config = dict(
    num_hidden_layers=11,
    hidden_size=160,
    num_attention_heads=5,
    num_key_value_heads=1,
    head_dim=32,
    intermediate_size=640,
    vocab_size=8192,
    hidden_act='quick_gelu',
    norm='rmsnorm',
    norm_place='pre',
    norm_eps=1e-05,
    positions='rope',
    rope_theta=10000.0,
    rope_fraction=0.25,
    qk_norm=True,
    attn_scale=0.177,
    bias='none',
    tie_word_embeddings=False,
    parallel_block=False,
    init='normal',
    init_std_qkv=0.0564,
    init_std_o=0.0564,
    init_std_up=0.0564,
    init_std_down=0.0,
    optimizer='muon_variant',
    learning_rate=0.00938,
    beta1=0.95,
    weight_decay=0.023,
    lr_head=0.00617,
    warmup_steps=0,
    schedule='cos',
    final_lr_fraction=0.0,
    batch_tokens=16384,
    max_seq_len=1024,
    doc_mask=True,
    z_loss=0.0001,
    train_tokens=106300000,
    max_steps=6489,
    dataset='wikipedia_en',
)
MLP neurons of a small language model. Each row is named by its layer, matrix (down: output weights) and neuron, and shows model dimensions 0-95. Each number is 128 + 24 x the weight over its row's rms, rounded and kept within 0 to 255.
After each neuron's rows, "fires before" lists the tokens most often just after its 100 highest values on Wikipedia text that the model never trained on.

L5.down161 [119 127 118  99 166 107 163 152  94 127  93  93 133 138 172 162 172 159 139 126 137 160  86 182 141 107 134 146 147 104  88 115 159 107 133 117 109 136 142 129 154  99 101 136 137  98 150 116 126 106 119 117 109 133 108 137 151 137 124  88 140 131 145 125 137  97 111 148 113 169 118  86 114 105  77 157 163 128 157 142 158 110 156 130 106 124 144 168 142  83 159 118 124 139  92 175]
fires before: " |", ":", " (", " is", ";", " was"

L2.down605 [117 151 115 112 116 147 144 133  90  81 134 148 122  83  90 115  76 147 133 127 126 132 120 139 146 151 134 126 113 136  98 138  81 117 149 183 103  77 113 139 133 117 135 120 122 122 105 133 128 134 112 134  92 121 105 121 136 109 157 143 143 150 123 132 127  56 132 121 116  96 203 126 176 123 135 116  90 116 177 127 156 118 183 134 118  97 153 135 169 124 131 135 141 127 118 157]
fires before: "=", "The"

L7.down145 [118 148 103 121 188 155 173 109 128 136 135 112 123  81 138 127 126 152 159  95 102  92 163 140 150 165 144 145 128 111  99 174 165 119 106 112 125 144 120  85  90 113 110 133 119 118 114 133  60 138 138 109 125 165 148 140 149 141 127 100 131 187 122 133  96 116 152 142 140 147 159 120 115 107 141 111 163 136 141 156 129 142 161 122 102 172  79 117 111 154 123  98 137 100 113 112]
fires before: ".", ",", " and", "\n"

L7.down512 [185 153  89 117 137 149 127 104 108 129 135 174 129 114  97 101 115 113 117 141 161 149 139 135 136 141 128 120 155 148 131 152 162 152 122 110 138 116 157 116 103 116 134 128 128 120 111 124  97 146 131  99 139 185 134 172 117 138 136 105 139  95 106 153 141 128 174 117 161  98  85 137 129 137 161 109 142 132 163 124 131 150 175 134 127 102 165 106 137 174 124 139 127  87  90  62]
fires before: ",", ".", " the"

L3.down226 [121 129 156 151 141 117 110 146 101 170  99  81 120 134 152 166 107 121 164 111  99 171 155 183 130 101 106 129 117 100 117 116 153 137 103 103 142 119 143 129 176 143 111 130 169 116 133 144 165 126 114 162 163 122 115 140 139 125 103 138  95 106 114 135 149 128 122 120 102 105 122 135 121 101 179 134 119 117 150 111 107 140 109 125 130 151 164 121 163 159 126 131 143 143 100  96]
fires before: " States", " |", " Africa", " Kingdom", " Arab"

L7.down16 [176 135  82 105 136 161 165  87 118 144 111 141  80 105 131 105 111 140 109 135 127 145 211 139 119 123 139 143 133 105 112 155 120 104  95  97 130 100 128  92 120 110 132 134 113 126 128 145 118 142  99 113 127 143 131 109 118 134 140 119 121 147 110  98 135 152 159 138 139 160 101  84 149 166 144 174 164 152 111 142 109 103 155 135 148 136 147 124 175 113  76 153 141 104 140 119]
fires before: ","

L7.down415 [139 123 150 163 111 141 134 100  98 139 108 108 124  87 104 123 113  87 108 146 117 131  80 155 113 148 161 131 117 134 108 158 115 135 160 170 132  74  65 114 128 149  84 129  85 102 119 122 115 138 163  90  96 131 132 127  93 147 107  65 106 146 160 126 133 158 134 167  93 134 134 166 112 101 128 120  99 110 126 115 130 102 154 142 118 111 133 141 152 126 138 131 120 102  89  81]
fires before: "\n", "  ", " 0"

L3.down434 [139  99 139 130 180 126  82 168  99 129 141  98 129 131  79 112 118 177 157 145 115 136 117  76 124 145 116 135  98 143  96 101 136 103 117  89 118 147 120 152 121 167 125  80 112 141 177 104 135 131 115 152 145 112 136  99 131 103 105 133 123 133 138 131 142 161  93 150 125 140  99 112 154 190 130 144 101 122 167 140 121  97 145 125 176 139 165 118 112 132 138 144 101 190 112 139]
fires before: "="

L7.down146 [124 155 126 140  97 107 109 114  85 146 119 163 133 100 122 126 131 126 130 107 152 134 186 161 103  92 158 149 137 136 168 118 100 113 100 135 159 157 116 118 139 163  83 189 132  94 111 165 116 138 153 118 155 141 121  70 105 125 156 110 128 129 161  73 154 159 156 102 109 120 120  88 156 103 125 187 124 139 143 137 142 148 152 158 125 128 164 126 163 156 149 121 155  79 134 136]
fires before: "\n\n", " He", " The", " In", "="

L2.down331 [124  89 153  70 139 158 149 113 141 142  67 123 146 145 137 160 120  75 118 123 106 146  81 152 109 156 123 137 140 122 129 119 164 136 138  85  80 125  87 126 133 136 135 153 140 113 118 152 117 142 108 132 158 111 135 160  91 191 157 124 115 108 137 127 112 138  91 152 109 126 136 133  99 138 106 123 104 121 104 177 107 137  90 117 115  93 132 121 142 136  97 157 122 110 141 112]
fires before: " of", "\n\n", "=", "s", " other"

L5.down48 [126 116 134 127 166 110 142 110 168 103 132 121 129 131 124 111 155  90 103 148  87 145  76 124 124  80 176 117 138 137 111  98 141 144  99 119 122 111 156 126 150  89 125 108 142 134  60 149 161 110 121 128 131  67 131 120 134 136 147 126 145 139 106  88 131 132 109 109 122 137 132  93 129  76 128 103 118 112 154 141 133 125 114 102 134 135 154 130 139 120 156 117  99  90 105 137]
fires before: "=", "\n\n", "R", "|"

L7.down447 [129 128 166 117 139  97 111 105 137 117 133 153 135  85 189 146 119  97 162 143 108 115 195 141 104 132 126 144 120 103 113 179 157 123 148 133 145 123 119 121 180 112 101 114 100 133 135 150 112 126 138 112 154 111 126 137 119 149  54 123 124 142 138 138  75 112 136  96 117 150 138 116 110 155 128 109 113 124 186 164 119 124 156 106 169 137 116 168 145 101 139 108 127 114 160  97]
fires before: "\n", " to", " |", " in", "  ", " on"

L7.down3 [180 131 137 171 132  99 130 128 109 121  98 130 142 137 124 150 105 104 130 137 116 153  80 132 120 104 138  78 111  76 117 144 132 129 120 142 124  99 127 187 159 143  88 102 103 101 129 148 111 128 165 112 126 163 146 117 130 143 181 125 104 119 119 106 120 161 109 128 104 100 180 160  97 139 123 116  84 136 160 118 158 101  90  96 128 146 112 121 127 120 108 124 153 164 109 134]
fires before: "\n", " |", " –", "  "

L2.down429 [118 120 134  96 140 128 122 135 103 123 100  99 110 162 123 145 106  98 155 130 141 152  84 139 131 111 145 146 141 115 131 118 132 122 134  98 106 137 110 106 128 120 128 142 119  76 158 123 154  87 110 132 119  99 110  86 121 120 133 116  83  93 139 133 140 130  93 171 123 129  38 147 122 130 119 134 134 122 117 125 124 119 125  98  93 105 113 130 150 126 161 134 155 225 129 136]
fires before: " |", " of", ")"

L7.down319 [159 112 129 145  93 129 113 100 136 131 139 157 120  75 109 149 143  94 120 119 128  98 255 155 110 144 132 106 168 111 135 134 128 122 129 154 134 137 124 122 106 147 142 137 145 110 110 148 104 128 115 117 137 160 133 114 117 143 127 128 159 104 132 120 141  98 137  92 117 107  94 140 131 144  78 105 137 130 124 142 118 163 113 144 132 148 164 107 135 136 120 111 122  59 130  97]
fires before: "="

L7.down345 [110 148  87 135 147 124 157 141  95 124 128 154 104  98 148 135 135 131 111 106 134 102  88 110 131 110 157 125 176 147  88 142 126 133 110  75 141  97 168 108 158  95 128 122  99 106 163 129 120 116 105  95 116 158 136 159 163 130  92 109 106 141 111 144 142 119 144 131 122 121 111 124 103 146 139 104 108 116 121 150 130 135 128 115 143 142 107  77  81 122 131 159 169 160 125  84]
fires before: "-", " the"

L7.down103 [ 90 155 111 104  95 158 140 100 138  97 103 145 135 128 118 130 106 127 134 125 146 160 121  90  81 137 185 126 129  71 121 129 136 140 130 159 128 119 129 144 118 139 145 139 161 114 136 109 134  83 176  96 174 102 136 151 119 142 135 156 167 137 124 171 127 103 125 142  81 148 128 119 144  97 115 131 145 150 167 116 182  95 160 154 118 165 145 174 138 118 129 123 148 157 136 114]
fires before: ".", " |", ","

L5.down16 [133 142 166 181 107 143 131 100 125  77 162 102 132 120 147 147 112 137 140 132 164 160 141 115 103 126 151  77 140 119 108 136 137 111 136 147 135 110 113 104 149  92 118 123 138 154 147  88 118 139 106 125 151 117  95 100 147 110  82 149 119 132  87 148 131 119  81 142  93 113 103 130 177 137 136 155 130  85  81 119 124 130 136  87 140 112 110 105 114 118 145  71 139 164 110 147]
fires before: "=", " /", ":", "19", ")", " ("

L3.down618 [105  88 101 135 123 135 174 135 120 148 158 138 131 156 189  96 154 112 132 160 126 171 113 193 147  97 149 105 139 139 135 156 135 112 156 125 141  99 140 136 100 158 127 110 104 132 137 107  74 134 170 129 112 151 129 132 133 152 151 130 154 113 114 153 150 154 130 150 162 126 130 116 148 133 126 178 120 159 101 101 144 161  59 156  99 125 146 160 116 128 123 159 116 145 118 133]
fires before: " |", ";", "–", "\n", "-"

L3.down425 [116 145 167 103 137 150  95 125 116 143 148 118 131 142 146 120 100 126 161 131 124 136 157 127 116  82  92 127 142 137 109 149 134 168 141 108 148 127 126 113 152 169 121 141  94 115 109 126 122  91 130 176 107 120 105 148 170 145 132 149 149 113 150 152 102 141 124 126  85 134 114  82 117 152 152 147 108  91 164 180 151 164 174 126 110 140 126 100  93 194 102 100 130 150 174 135]
fires before: ",", " that", ":", " to", " in"

L5.down205 [ 79 158 154 161 144 142 131 133 145 106 132  96 130  86 133 160  96 148 134 137 130 125 142 160 109  84 134 119  84 120 137 124  82 101 104 107 176 126 139  99 127 133 103 146  79 132  94 146 157 151  96 139 138 190 145 175 125 151 129 104 141 116 167 145  90 136 139 122 111 131 145  94 142 104 134 165 129 129 179 109 174 115 167 159 113 158 127 125 151 119  92 115 122 140 101 157]
fires before: "="

L7.down6 [107 133 153 125 144 148 107 164 159  94 110 145 137  95 155 109 123 164 125  95 120 106 196 114 123 119 166 104 142 125  88 161 130 127 102 104 132 117 122 154 137 138 103 115 112 145 142 146 110 150 136  94 120 114 145 118 160 151 122 150  99 173 104 162 123 115 102 120 161 106 144 132 139 150 115 144 124  73  59 112  76 117 157 137 157 141 147 109 104 109 143 118 131  40 118 132]
fires before: "s", ",", " of", ".", " in"

L7.down31 [127 131 129 143 134  89 145 127 117 147 128 139  99  93 137 146 117 116 115  84 118 123 254 134 124 107 106 160 135 169 164 148 152 138  96 121 138 132 156 148 105 107 139 141 129 142 125 169  94 131 153 112 141 173 112 134 125 100 112 136 152 138 149 136 112 107 106 155 150 128 121 109 163 123 173  97 104 115 170 117 117 131 162 131 114 137 126 131 161 142 138 139 107  60 146 155]
fires before: "="

L7.down485 [141 101 135 152 120  97 133 133 135 134 142 107 158  79 137 112 138 120  91 151 160 149 140 118 146 138 115 146 144 144 157 141 102 131  97 123 116 105 124 153 146 159 154 102 140 134 126 122 167 100 117 136 110 142  96 106 136 107 159 136 122 148  81 110 126 159 126 135 104 183  95 114 130 160 120 160 169 128 156 101 143 114 104 156  97 117 119 117 112 133  95 111  94  78 123 183]
fires before: ".", "=", ",", " and"

L5.down135 [122 139 166 109 101 110 138 121 149 186 150 119 124  83 124 102 129  95 130 149 126 113 110 107 103 114 102 123 148 112 115 133  99 154  81 120 120 118 120 113 167 166 131 142 115 110 125 167 168 122  82 109 113 157 173 179 181 150 110 121 110  93 134  99 116  94 141 127 102 134 164 110  75 143 139 119 135 148 109 157 140 107  93 144 147 114 129 115 136 113 153 116 134 145 144 117]
fires before: "-", "\n\n", ":"

L7.down449 [128 117 141 143 118 147 155 161 111 142 126 123 104  69 113  94 129 122 117 142 129 138 188 128 128 112 130 119  97  92 142 162  99 142 148 124 136 144 126 130 125  99 119 118 131  82 142 105 159 162 140 165 145 184 122 112 138 156 148 135 129 107 119 147 103 126 165 102 132 116 154  71 185 132 169 138 121  55 127  94 136  93 132 133 140 118 120 154 157 152 144 125 128 164 105 136]
fires before: "="

L3.down421 [135 174 118 104 154 164  59 122  87 101 140 100 138  93  84 108 104  84 127 173 106 111 135  96 113 176 102 176 145 165 112 119 118  86 132 145 165 142 136 148 130  85 120 111 119  89 114 123  84 146 119 118 134 134 163 174 136 125 130 143 131  98 126 121 137  49 131 127 160 136 166  97 143 134 108 134 138 153 134 143 155 135 160 126 132  98 138 138 120 130 139 135 140 150 145 131]
fires before: "=", " were", "The", " are", " is", "our"

L5.down610 [149  86 125 135  99 103 119 128 121 110 109 144 135 144 143 135 106  97 145 143  82 148  80 135 180 163 126  83 131 111 131 163 147 142 120 110 156  58 175 134 117 139 123 105 179 145 149 127 165 155 152 137 116 114 141 158 127 141 124 167  81 147  72  91 146  98  98 141 107 102 186 107 162 121 108 132 121 132  97  83 136 133 146 114 128 133 142  85 114  73 111 137 113 155 122 111]
fires before: " |", ")", "L", "Y", ";"

L5.down9 [144 150 138 112 105 148 124 108  63 136 164  91 126 110  95 123 151 115 132 167 116 143  73 132  84 154 107 149 130  95 127  97 128 142 109 116 130 101 153 127 130 134 164 118 113 147  94 119 131 128  95 142 122 140 130 105 127 139 155 133 122 136 109 104 132  99 100 135 165 146 116 129 144  98 168 102 143 121 182 144 149 147 120 146  90 144 119 147  86 120 138 139 111 129  77  96]
fires before: "=", ":", "\n\n", " |"

L7.down173 [151 124  96 168 123 141 133 131 119 163 155 120 138 129 115  99 143 135 106 152 115 133 185 108  87 162  86 156 126 135 126 130 152 109 154 111  93  96 105 116 183 133 136 107 113 132 140 106 139 156 178 151 159 121 193  94 109 140 119 143 112 156 114 174 130 144 156 130 113 139 103 115  89 127 129 145  88 148 158 155 128 137 112 119 107 129 102 104 142 142 125 136 146  40 139 123]
fires before: " |", " –", "\n", "1"

L2.down540 [124 107 107 120 156 148 124 132 107  97  61 141 121 110 127 102 147  80 127 119 151 134 126 156 114  83 162 175 145 113 122  99 132  95  91  98 107  85 157 139 118 147 156 148 151 162 110 129 140 130 120 145  88 129 134 134 125 143 133 115  73 149 143 140 122 132 155 131 133 107 121 138 138 122 116 116 105 143 142 152 106 132 134 140 123  99 145 137 123 121  92 115 130 135  90 135]
fires before: ")", "\n\n", "-", " |", "="

L7.down20 [114 126 141 140  82 149 128 140 121 123 117 111 114 171 103 140 114 192  96 169 159 124 103 142 138 157 140 168 145 117 145 149 114 119 114 127 121 168 131 113 143 138 101 136 160 121 161 107 142 130 117  88 111 110 111 108 153 131 114 107 161 108 107 148 127 162 124  81  75 139 121 173 132 124  80 132 126  97 130 119 132 157 128 128 147 159 148 110 126 131 131  90  66 181 122 154]
fires before: " |", "=", ":", " =", " life", "s"

L7.down483 [137  97  71 124 157 146 151 103 122 138 156 125 171 110 127 111 144 100 128 153 154 124 150 109 150 102 120 107 143 114 150 117 128 142 116 134 116 138 123 157 129 110 138  92 122 168 107 152 104 116 155 130 142 137 142 165 141 142 132  96  99 109 151 147 161 125 105 111 167 181 132 119 189 178 140  97 151  92 148 124 137 129 139 158 140 109 130 157 121 111 142 124 127  81 141 144]
fires before: "=", "\n\n", ",", " was", "\n", "0"

L7.down132 [120  87 119 178 107 114 139 129 140 120 109 146 149  76 151 140 137 124 105 180 144 165 141  97 100 162 134 163 128 132 138 120  96 110 126 117  98 129  98 120 139 156  85  98 144 127 147 108 164 161 125 104 122 155 122 158 108 140 121 111 122 143 116 149 115 139 174  99 113 120 122 129 124 101 150 131  89 119 146 135 155  83 101 150 126 137 116 154 157 170 151 129 135 115 124 110]
fires before: "|", "on", "-", " to"

L7.down482 [110 132 131 122 170 143 130 145 110 159 128 117 146 113 137 113 135 143 110  68  83  90 161 157  95 183 115 160 126  82 137 123 107 125 130  80 148 131 106 101 120 120 159 156 127  85  76 166  89 135 103 153 117 128 178 150 109 115 137  87 143 147  96 129  91 120 129 118 130 166 121 131  86 138 156  90 160 127 120 108 100 144 144 136 103 146 100 142 134 118 119  99 156 129 165 113]
fires before: "=", "\n"

L5.down503 [ 64 114  88 157 141 111  87 117  95 158 107 144 172 102 131 119 137 159 138 145 127 140  93 160 139 160 135 114 134  77 149  91 143 123 158 146 124 153 110 132 141 144 122 118 128 119 155  38 134  87 169 124 111 138  94 118 107 149 144 149 131 150 137 125 144 100 118 132 135 115 135 137 132 160 106 171 117 196 121 110 120 112 172 128 137 143 161 117 119 103 136 126 128 117 118 112]
fires before: " |", "%", ".", "7"

L7.down387 [109 135 121 135 127  99 125 151 122 106 119 141 122  57 172 104 118 161 143 139 140 110 213 109  94 118 130 115 136 180 142 158 138 126 145 108 147 151 123 100 128 121 117 103 130 117 133 127 147 135 108 111  92 176 108 166 159 140  91 121 157 154 163 154 122 111 109 117 107  82 192 127 116 110  92  64  71 153 173 104 111 112 143 130 131  93 143 120 142 137 129 103 120  77 122 140]
fires before: "="

L5.down559 [ 78 142 128 123 153 131 135 131 144 128 152 125 148  91 121 142 133 122 132 140 145 179 144 105 148 155 148 118 114  88  99 133  96 147 162 134 164 121 135 114 114 128 141 109 116 113 169 138 115 132 122 133 111 143 103 145 127 155 150 139 172 103 132 171 181 108 137  96 122 157 132  96 139 114 120 155 119 147 141 110 111 148 150 138 130 118 125 165  68 128 123 124 118 125 132 149]
fires before: " |", ":", " (", "\n", ";", "."

L5.down335 [101 143 154 159 109 106 135 134 149 148 134 139 102  89 165 159 112 145 113 189 149 129 154 163 139 101 108 147 124 174 164  92 109 135 139 101 144 100 149 127 147 137 139 123 111 124 156 165 110 117 154 143 138 169 117 158 172 132 117 171 135 141  89 133 135 109 116 154 125  97 125 121  82 119 135 124 138 182 131 139 111 170  96  92 111 155 100 136 153 130 155 137 115  96 123 122]
fires before: "-", " Source", " Party", "\n", " Player", "abi"

L5.down116 [157 107 156  91 119 106 132 137 147 120 108 157 100  86 109 105 144 177 121 140 118 126 118 151  73 144 143 140 121 134 134 124 117 149  94 129 146 144 153  88 142 134 132 128  91 139 132 136 146 154 101  94 169 145 133 178 179 134 157  89 117 104  97 127 161 110 193 148 111 121 135 132 110 132 164 126 151 156 136 145 117 154 112  99 105 126 155 155 120 148 112 148 129 154 106 140]
fires before: "-", "(", "2"

L3.down549 [133 102 143 150 116 115 112 127 108 123 118  89 136 121  97 133 112 181 149 141 180 112 174  76 128 161 125 106 107 125  81 103 139 118 127 142 129 131 117 113 109 126  88  88 156  97 139 122 135 122 115 151 147 143 153  98 140 142 125 104 132 107 159 116 171 137 111 117 193 122  38 144 157 138 113 114 122 121  80 120 133 109 123 151 143 168 124 147 120 153 132 130 102 196  90  89]
fires before: "="

L7.down369 [109 112 129 139  94 123 128 109 124 115 137 126 137 102  95 115 144 102 131 123 123 125 247 104 102 143 106 137 146 168 136 154 117 115 113 142 124 175 151 115 100 106 143 108 136 143  91 183 102 154 128 110 115 150 124 162 143 133 138 120 141  99 131 103  96 119 122  87 127 141 156 118 132 126 146  87 117 126 123 131 176 125 131 132 156  82 175 129 130 110 123  98 116  24 143 149]
fires before: "=", "\n\n"

L3.down523 [117 123 140 109 145 175 142 115  96 111 127 128 135 161 112 145 139 152 146 121 153 132  78 135 128 105 115  99 106 117 112 137 129  89  94 107  69 131  97 121  89 113 129 105 122 129 186 122 162 113 131  98 135 104 131  87 110 122 116 117  88 136 174 135 118 167  77 170 130 113  94 114 116 148 134 178 115 106  92 136 128 121 157 124 137 139 116 130 109 134 111 122 158 207 127 141]
fires before: "="

L7.down226 [139 136 162 120 154 102 168 109 110 170 116  91 148 138 119 146 148 113 113 143 152  92  84 130 129 165  99 137 141 129 113 159 107 103 159 155  92 108 131 119 133 155  95 143  94 143  84 162 126 127 157 115 171 110 104 166  87 174  90 121 144 105 108 119 140 150 142 131 156 127 140 156 131 158 159 124 138 106 150 160  96  98 172 125 135 142 111 170 148 142 125  92 100 106 111  95]
fires before: " |", "\n", " 11"

L7.down59 [ 97 159 146 109 127 105 136 130 113 170 122 141 133  85 170 148 130 164 116  94 110 148 169 125 114 195 128 134 119 118 132 142  97 147 147 120 113 153 120 110 151 149 141 108 126 109 119 168  95 123 160 139 147 132 114 154 119 113 119 106 122 139 142 123 108 106 127 155 117  96 111 137 128 101 141 105 141 100 154 137 144 109 146 162 142 153 130  86 119 110 171 139 163 158 134  86]
fires before: "=", ","

L7.down148 [153  98 132 139 143  95 131 107 148 135 136 163 105 117 114 115 168 116 116 109 118 158  84 142 100 151 171 128 148 113 109 175  90 139  81 113 177 115 158  92 113 110 141 132 142 122 115 110  88 120  94 123 116 167 120 143 113 135 126 136 185 150 154 145 134 132 123 143 189 116  84 115 113 140 165 140 142 146 106 147 102 120  82 107 135 120 160 105 121 132 165 122 127 138 113  86]
fires before: " |", "."

L3.down46 [ 98  96 138 111 151 101 158 124  94 159 128 116 154  88 132 118 125 104 112 152 135 124  37 104 121 108 139 124 131  84 138 132 114 142 117 128  75 114 156 120 127 121 152 146 123 118 126 126  92 136 141 106 106 152 129 159 143 168 144  89 147 125 137  94 108  84 141 114 139 133 116 147  96 128 156 176 140 191 102 173 151 108 154 110 166 122 122  87 121 119 158 127 174 169  98 115]
fires before: "-", " |", ")", ",", "\n", "board"

L7.down524 [147  99 120 162 123 121 110  85 133 141 118 119 175 114  71  99  96  99  80 130 128 118 183 126 139 186 140 121 123  88 119 153 131 128 142 138 102 123 123 152 111 146 141 137  90 114 111 112 104 145 152 133 153 113 187 130 118 136 107 124 148 143 159 137 136 123 166 166 150 128 147 130 108 155 137 107 148 176 123 123 111 112 161 116 170 138  53 132 146 127 123 102 116 139 142  94]
fires before: "\n", "-", "  "

L5.down28 [120  97 150 100 127 134 129 111 106 152 124 170  95  57 127 109 138 129 111 114 106 135 144 106 135  84 142 136 147 117 148  96 117 170 119 135 130 110 138 155 141 120 160 166 123 125 163 130 103 131 112  70 152 119 144 124 149 151 144 149 107  94 125 139 154 108 138 141 147 136 138 109 143 124 115 124 141 142 107 182  79 144  98  94 128 103 101  67 110  98 111 139 130 121 157 100]
fires before: "-", " 14"

L5.down143 [130 149 162 172 113  65 114 111 137 155 143 161 150  92 165 142 137 116 136  79 102 111 161 150 125 132  96 167 140 150 126 103 101 148 140  87 138 136 142 141 154 136 139 136 115 104 112 153 151  83 103 110 126 180 136 182 102 140 117 169 180 137 129 112  97  72 161 152 136 137 125 134 114 122 111 114 169 146 103 144 155 100 134 107 110 118 140 103 116 117 160 105 102 148 114 140]
fires before: "-", "="

L7.down51 [108 156 138 124  93 161 140 131 123 111  93 143 119  60 129 132 148 124 116  99 143 147 255 132 137 142 135 128 163 130 145 121 126 124 138 120 157 160 113 117 123 134  96 147 134 128 114 162 103 137 120 110 110 159 165 156 113 125 124 125 145 101 122 124 120 136 116 119 154 126  98 118 133 121 119 108 124  98 125 127 133 137 135 121 129 119 134 142  79 121 141 154 123  52 105 124]
fires before: "=", "In", "Professional"

L3.down424 [137 147 142 105 121 105 146 124 126 109 116 146 119 174  75 104 120 163 161 109 130 146  77 154 119 131  93 157  80  80  97 157 102 148 105 133 103 163  87 152 139 106 121 120 121 123 118  95 100 122  88 124 122 131 152 105 112 144  88 124 116 128 134 150 148 121 162 135 114 147  99 152 103 154 152 157  97 118 164 156 112  97 134 144 166 139 136 148 110 120 136 110 135 168 109 123]
fires before: " |", ")", "\n", ":", " AD"

L7.down418 [120 161 101  80 154 109 126  95 160 128  91 137 105 159 126 156 122 127 116 100 145 138  69 162 101 132  91 168 114  89 127 142 136 152 150 151  98  96 105 128 133  81 116  85  99 111 150 100 116  95 118 131 133 148 175 118 129 127 158  74 131 158 121 146 108  91 137 158 110 125 103 123 150 158 131 159  88 142 144 114 119 134 156 116 144 143 134 143 138 157 118 114 178 137 124 130]
fires before: " |", "."

L3.down88 [104 146 129 114 135 170 106 130 102  98  97 112 134 129 123 129 119 174 130 140 160 126  49  90 135 135 126 129  60 121 101 123 108 136 124 141  78 156 109 128  87 136 127 123 117 135 171  73 136 136  94  83 158 124 122 105 105 125 136 111 101 111 167 116 123 148 116 168 114 131  98 124 136 162 123 159 125 124 126 135  98 105 144  86 136  98 148 127 131 133 114 133 116 213 130 149]
fires before: "=", "\n\n"

L7.down81 [ 84 122 134 152 128 155 159 126 108 140 127 175 105 120 122 109 110 108 108 145 105 134 244 132 110 135 148 165 132 136 131 120 108 146 113 115 133 140 135 133 131  85 121 137 138 121 130 134 141 142 170 120 138 139 113 159 138 120 140 117 151 128 136 113 134  54 130 122 112 108 133 164 152 113 138 103 112 138 197 147 114 151 128 149 124 140 146 152  93 119 164 141 104 103 110 131]
fires before: "=", "The", "In"

L5.down479 [119 119 127 166 116 159 103 167 134 124 145 105 176  83 132 123 101  95 126 115 131 143 144 112  98 132 130 102 138 142 141  99 100 131  88 102  90 105 153 130  89 112  90  93 154 140  99 110 135 166 110 116 150 154 108 150 145 119 128 134 116 137 103 161 115 162 127  87 106  95  75 142 127 110 160 146 118 144 109 141 145 120 135 154  90 110 111 118 156 144 187 176 145 138  96  78]
fires before: " |", ".", " ("

L7.down416 [127 119 146 111  54 129 149 112  83 133  95 161 138  83 116 147 126 100  95 144 111 118 216 111 114 148 127 156 163 179 135 154 101 112 110 149 146  90 142 130 107  99 132 127 113 111 132 165 103 116 152 122 103 184 122 164 134 124 117 122 140 143 150 148 125  81 120 122 130 143 155 167 128 113 131 114 137 113 132 129 132 105 136 140 146 122 175 123 134 133 113 118 126  35 126 147]
fires before: "\n\n", "=", " The", "In", "The"

L7.down47 [130 134 132 156  97 133 132 125 101 143 127 135 151  78 111 147 127  97 120  99 127 118 188 116 131 138 120 186 150 167 138 147 138 141 120 147 179 137 177 111  78  98 143 150 158  95 106 145 116 124 138 168 126 193 105 132 117 135 181 153  95  90 151 101 123 108  94  82 131 121 140 153 116 128 126 126 120 133 158 117 162 125 166 128 127  89 143 129 141  90  90 118 129  73 122 160]
fires before: "="

L5.down56 [103 116  84 129 158 130 136 132  97 130 128 141 145 150  95  93 105 122  98 134 147 130  92 111  80 121 100 151 147 100 114 126 111 117  96 114 156  79  98 142 123 120  97 156  78 128 139 173 118 126 107  85 147 148 113 134 131 137 153 118 126 120 114 128 184 181  74 115 142 182 127  95 178 121 140 188 198 142 116 121 127 145  88 122 131 112 155 162 131 148 131 145  99 127 143 149]
fires before: ".", "\n", "}", ",", " ft", " m"